From a checkpoint of a small transformer trained on Wikipedia.
Size: 14 layers, MLP 1280 GELU, vocabulary 8281, 51.3M parameters.
Architecture: no position embeddings, biases, tied embeddings.
Training: a variant of Muon for these matrices, 1261M tokens, 9621 steps.
MLP neurons of a small language model. Each row is named by its layer, matrix (up: input weights; down: output weights) and neuron, and shows model dimensions 144-239. Each number is 128 + 24 x the weight over its row's rms, rounded and kept within 0 to 255. Numbers have three digits each.
After each neuron's rows, "fires after" lists the tokens most often just before its 100 highest values on Wikipedia text that the model never trained on. A number after a token or word is its count.

L3.up846:137098108093123111145135141092111125094112145160138142114078104143153112120139126158143095105113134118099123084122127153168175127130111174088097105150162143120140125125126123104157083123145093118137130166135111101132104148131104095122101124118082130119151129128157105164112156128138143096
L3.down846:123153174135117146146110135113138102141128139143146091150165095120091166139126144137090113139134089125129104145105108117121159130126128133181150186135028135150129103146129122137107116163126133150119109143130167132107132101160158141123180107122147131129147126132121155136075092123173102138
fires after: "." 49, " |" 10

L5.up426:125112145132128159083157117142119122106161144129134126088184096147155123130119114133159091141131144143091080129114156135130153117078084097126114110108139119104108147121137133123091108121160166116113105148123098150112103132133118141133174149136137104107118110137135132150159057122137131105
L5.down426:146162120109086121159130100138170115114138122151136094162097150076086098130094131157119112110120115129154124139129137156168120118172135146168121133121074130112114140126121121189150115102153138183113084118154114097135155113121115119092092116135146137160138154161117114121107114138102130109
fires after: "1" 36, " b" 5, " the " 5, " t" 4, " l" 4

L3.up421:100144114124083140118141149138128085133177097045157091135125132088161133098130101137102066110091122097115166138152133118134127131101126117113123153101132135119128117123166129185139099164161122109170154092154151140144097173107102146143140105096115126093116148118115107155114122112151095154
L3.down421:155154142124158114137117124119135118142127135121125102176144133134112150130087103100103130120106093179157144158096133125141152134157108177164101123083158122125097160122149165125128106098131162123161128092117148139123075144105155143076144132130127120125176117084171102123132129094138100104
fires after: "1" 95, "," 4

L2.up291:123124176119114102125140134151135134112123143159102109128162176094100167102154094127113116086149082132121109121096117118116115100161074117090122115095090132150172137120160143110137117093150131091136133130080154140152128112166085160111173145158111171123116109143162152121131140128106144192
L2.down291:149130159109150140124134139123110106144118125050127150109113132135119099157062153133177138139129150110103125172134127140160117128120118148169149129142077151109116082116127128132142188094146099152144122124103107110089127155110155123150137169092138150120147106081115142151121140080114163140
fires after: "\n\n" 39, "\n" 18, "/" 6, "(" 6, ", " 6, " \"" 4

L3.up1068:144091145153130107156118142086149157105131155178113073120089122145109110127136099132138143183092116114117118139148124097139084106143128117100126103117097090092114132103127152132126125067115117161140143106099126120100137149093139134102151154126114113123164130151119138082114092114140127173
L3.down1068:130162134145131122110138085151163134117101125158168149130089078140127166066101127101139118093194121136112144102153134126146120150145111171130115158130176113162108109131135112099151102157126118119104127097079141137100114140122100145148164134130105185131114180108110161117117099111187128096
fires after: "0" 18, " | " 15, "1" 13, "; " 7, "2" 4

L5.up210:148138060138122116093116079125159134073144130129086096136087119094157136119146141120129130073135135134133135148103094105157139111087132126149141094147085158127107136171102145134136108156149132146103164156075111063131103101142106103166142131133124137128140126107115125144160128089163159109
L5.down210:144115140104130130146165104117099100061116135135125151131114105134100114141082151144127116129117144140136123150148160146115139172161140168144132134117110116134117160137138129135146169130089151145144177118127159135124136143124151163111113090134111105154145123091156126137110068100137102088
fires after: "1" 38, "2" 34

L3.up1007:144135132129135134130103135136146099166144111112146154137132114131109134107164098120108118123130113120103137128136096145127150149119160136157163101162096126144138152130149119123167095173135164159184152131125107123111149159121148141155131144115136138102189148105138161076146139119177137108
L3.down1007:093172123150144115132138119128152135143118156080114147124111108185116117124140116129116062103122128161113115127146152106142111098117114132133093120089145140123086132130141140126110111158131088127104149112130093110095152137147174102124084101110109129125145164118126125101146144131177112155
fires after: "1" 40, "," 14, " Sch" 4, " st" 4

L5.up1068:181168091136182123134125135116123115133090126133106159126120125125139096150162143107101126102174118152127124124131161143160148168097138095165134106125058108105157052134108103123141121129119094133111124107124134110151131141118155160102116104118157132144114126156112105138159136111132148119
L5.down1068:082098131120164125093145118108131155114130117126186140141180165145156133141117137125154153145141122137126158109125151121101173132153141145090152157108078152149125124090132130135172112101163143130183152135073103147159116092109138138159147150121142187145082111130132059116086157113162120164
fires after: "," 25, " | " 11, " " 9, "4" 5

L3.up1162:119139142101123117162107155102184107126130154110193143132113085144121113125116160110101126103083096119131094107155148097177112119129096152109124139126150109196148168178136118164163160188126108117120143142131109149143107144076142106159130154128124098127176109064182140158141106180124156120
L3.down1162:124146142111169152117165098111075126114150130147138123117087145141156129124139115141176114102114170142098146132108096136125171132114120101144130123141172114119128083130120134108100116099108138163130103089129112119129160118131125123103155154089144105129116161117113065126086108115147132167
fires after: "1" 41, "2" 9, "-S" 8

L4.up1227:101145092170107130117172140153102147141148108097113092170117117102158135127170094147114113123117082115165143102136145130159114111125131114158139144053147111113126111127082165118127084166125118111154086090106174112111121110188147111124102168115122070102068127132140100132133166132132113109
L4.down1227:155117115092105101106109114124144104114127147106123150133103118130109132125160097109104138177154074122117080149136118127111113118134128124143132123128178105092116115134134122111156075111180133106146091133115119136121133118130137119121145137129095082159136136083112136088115170102163113128
fires after: "1" 34, "2" 12, "," 8

L8.up982:136156111118097128157086126117147090064125136128115140121114093156139143090121127122158143090152124106143113178142118106154153115141117137119162118130062162122144120114113136129163123084150145112075114149134083124107127118165141107093124144098113120129151111130116143108091161109128116111
L8.down982:158098144112140117128099108125125136175141170134115103101093081124148147167138118125157170097157078130131137189166097128111118119126125094133123144119093098094152123135130115146138156109079120081124113126094134139133159086071135153110138086110165162079116171141119166141136127127108107116
fires after: "1" 85, "2" 7

L2.up1166:164120166160127169147151112173113127102129126131101151159157143156113142148109088107174117107108088153097106131153083152113138124088080115111148102085104122130130129095131128077069123085109159114101105163149145134125150150152145129146131140176173162126135132122107118166149155143116109139
L2.down1166:142110136130117136145144123103090129131107116095128106098146161110128134150144125144099114125094093140147140137095125142128102157139111128180126169164101147122129093144138130085131129126137126115126131141072124132150125153154126128143064111110114148166121180125099157128152096107152198143
fires after: " r" 20, "\n\n" 15, " R" 13, "r" 9, "R" 8

L8.up478:148113092140142131160151146130124118123165149133119121125139111152127117141155150129122118099130153150071108125143111134185120176125133135099093157085086110119115156117140086170148167161087118123115172132126106161127109182097150187092135108135154131110141122137104133177118158127140149153
L8.down478:103142142113095120098118117111118129149105130192138144078120128133136131139155135129147122169136131070110143118145124153127150109133134142135116122114138119135099093139106112111085138149114124167136093139107126148165169115144095087098115150112103129179096121136100113127125060121141100121
fires after: "1" 33, "2" 20

L4.up916:133118161117096119110114169176081126153139152134116116106109167129116146161150143108128166140143114124116142113119153150152134151116112118148137115126104104131092095199165119166132124170114122137168117165169105078153087129108124134111142167123113175116134149130134116103151120143089145172
L4.down916:084152152165109155156146105135134137104130122188156140129116121166107115131121149138149134176124146117113105094143089068097105153132146151139091143130148129165132132113120130145087099133141150122148116143137103151151096143077117166092088134102160105111110146100102092066126123114146135129
fires after: " | " 34, "; " 17, "3" 4

L2.up831:136167165102133106096117158128158145115098120151186143168130161155138140109136110138177125098127148093117107148136169100124122139087144115097145155162155108113116161126116109139164138071166158108138106135084122123129110113131123143143104106138196100138102158154165132138103162128151109120
L2.down831:098102136131104129117139133136081126139170107084119123122107150141090156123098154128160140140122133102190111166112132132149134109154118129168110122099252152127170130073126100146138108171076139145127127147124124100113095157121175114119112135142105125090158093122143153130141113098113092084
fires after: " in" 20, " In" 18, " for" 6, "In" 5, ", in" 5, " T" 4

L9.up40:117137089138127131141132121109117116129112117106131110106131073131101132168150095094136149197157119154114126126105147134119089130144142156157152140145122164138123109165130138110135141105170102146131110101139106119111111114116167116159121131124110153134078165112128134165078135137151164139
L9.down40:107148073147126136148130117136126096126163117087151187084098137166136148108167141156155143148114134124128120145085160164101127132127143079159137136091075125140099149153155120120112132153076162111095148120112136139109085132098147141136098116125122146121134119091117146113076092124136090121
fires after: "\n" 29, "- " 13, "| " 5, "0" 5, "2" 4

L3.up129:151129137137128137143145138136114118113107115149159171098146133074111085116147130174125116163110150117118119106109155146116113103127161077154156125148106120124144126132094162119165155127120127117084128135087103133085179072096111116104092118137111142170143129127146107126118132077153140131
L3.down129:106125129130145126113138092162123123107109143185146141140135122125106119123122155131165125138115130163120122099135148098110113127134148125105121141121178176156158111100104109090122167075145148127146159112120132154150145130166136107137141145168121147098171113102136169134088128105114144114
fires after: "2" 21, "1" 21, " Const" 12, " per" 4

L3.up219:128187150060115126154132095166116170078122095126129140111137100146120132129107154100184122100160153158121114118133129124135119126145102123163142159128123087102140190148161171138099135129118160107144110145116101126121159146121149169110106099100119127132114133090125080125128139091148133120
L3.down219:120118118196121165153105099107136120153121140162133142126143096100178169141109161108113135125125102096093117122136139071108135120096142142098087097153167167164084091141128074093144127109137109137113143111125086137098130096129140119136134122156161133130127141136171177118127114157120118156
fires after: "2" 29, "1" 12, " rec" 7, "iter" 4

L4.up762:133092147078103118139098132165175110124162129102150128053110139116133118094151110134104157067119167160148084143130180133149157170113133127113176165115075173137155126185105127125158111109150118163082102099123129077129140122184118149126156135144084157132140128138104129107106142096165178094
L4.down762:098127143123132125172157119108122096113142156146171115169138116186142109130126137116067164157120120174123119123111116119144105121119124134153122134185060080120102144086092136138117116151123095143111118104120137091129125129062117116090136134135115134132165154115138133162092112116130125140
fires after: "1" 34, "2" 21

L2.up487:127174073130160121134091132118140143111123140110108093095148117138149125120113123204108143120151124117135171174122145146136144130107160083134126145136133126137073101141121116151133122160144107152133077087113111110110154085166137145160106131144142152083165138163134121103110120096110144125
L2.down487:157159163110126135159141077153128087124118100175134107152116125077093128151129114118126153109142095171131131141122124141153155101142114111118141116125134116088126124110105110113070140093111125156141138160147125089133100189160130110094092121127087106116149118104115133111126105075176124104
fires after: "1" 70, "2" 8, "85" 7, "87" 5

L8.up1025:125172142102102145076158107170131165125128144113162121174144127111122121078158147112126123113120156137153133134142153139122131141093138116123146120118081140118135138134136134126093146111122134152103125137103129129152106129112126101094134156098131141142150120116137154114130151099136073137
L8.down1025:117050096177138148145164104125135111107107120118093122121157146154162133096148102139117104132168135166109143133124127103144095130122156154138182144175090127093106081165135112113129141124109138132117133167119140164126149130096135118171125098143116128117166143122144143127112139107125161109
fires after: "1" 41, "2" 15, " February " 4

L9.up139:116150126123156157126091134175155114085130121118153104068093110087153115113099187090127158137150142149110129131054129080196128143141135091151119146104137145149103151120097122125147117104136113134111140137092099098168140131173153142101159116103129133140137096097164136108091181126136121150
L9.down139:086142116141191090112113051104124143122134130166150171128119129105129166136130124121079172163106132136094103134117081153114173176134132138141129129113132151123058162093145148149103131127109176098143083108101166107126113086097140118124154118118149141098107135115120118111112135132141105167
fires after: "1" 31, "2" 12, "; L" 5, "; D" 5, "; W" 4

L2.up1220:165149170133087113136115106109109162086089086131092122144126132159118158098137123180135125142169184144116125135093109133122133116159156117127139139089092147097106136134116147095150125106140126176146132166111104075124123114166132166087125136130135141118088120146132149142138131152128139167
L2.down1220:115130094138124110131150109124159137143127141127112103132198142130134132134102098150142135126149101117078122129141081113159116106121070095210164124139045137166129169131120138098109135123140115109130112130106046146128110128101147117134146172111106141129118145082147136178121105132163150113
fires after: "\n\n" 70, "\n" 12, "R" 5

L5.up800:148160123144111112133130104120173146152164147054112135112129139135125120103112165167108149151129105132147122125089145123149132152132097124121177098159103107114129116149155094164154142126087151096092161169120091079088121152123154150127144139118115169130145118122106165138163121121102100084
L5.down800:142104101103125192177165146091123088124086133123131120139114133124119145130068092125118155112128136132144101154150121110141100114132093121108085108136179153127125120129088100127137114116113106107121071111140098126135131177104115127136197137139128132118124135138132141207097129124150103141
fires after: "1" 59, "2" 22

L4.up822:119121123143109133080153169101115121143157162125134140089133076121072138158186166151111148200142154164123124127098144164141087144196159104104140053162142138099172127153105132103151113148124149135145133086119118108152147114167161137140112123132156142109126122116123132141145116143144121139
L4.down822:139125132115124130132150139178166105122111106125129105134140087132150139130157109071135134148150152158082136170137113133112117123082103163121149151104137142161101141138113127099151128159162123134131136123090097159090157071138120137134112128150145134147102159101107140122066131109140119148
fires after: " | " 30, " (" 14, "; " 5, " cl" 4, "," 4, "\n" 4

L8.up969:141121173138116115095115098128112143125135139116145128155167096141132093151139117107129112129150075121122126134156097129145188131133088142155114119139099113126152168119115129150157144135092163164153127082106146097133126151149120107153111152129144096139197132154137124137131114135119108127
L8.down969:147140108165116115122099086096113107095118113145146174108159123104184155153117112168128134134118127102111116112101086139107121135093123125121140173135080150123113193096146134122102121114168133137128178108140139088112123088143134117128157125121153119150098135126123114108121103165125142119
fires after: "," 33, " |" 20, "1" 15, " H" 8, " | Notes |" 4

L3.up60:170151159146110146133094124126119095117137136112076138099112147155151107148126130121144147152168082131163103125128120127128124120128148147139145168113147121143161154091126133096120123127124148167152112115086079116145139101158159124128127139138111126158093109150105145121093139172171091125
L3.down60:134105097105156123109100180176082119130085099120136122165144080183112131142143137088130132125142112135162113127139135121144128120133148154131087134128217165126080123118112126114123119153130149117153125146137194095116092126144130127100158118141135130136146113124078147164115124167095133145
fires after: " in" 21, "In" 15, " In" 10, " for" 8, " on" 7, " or" 6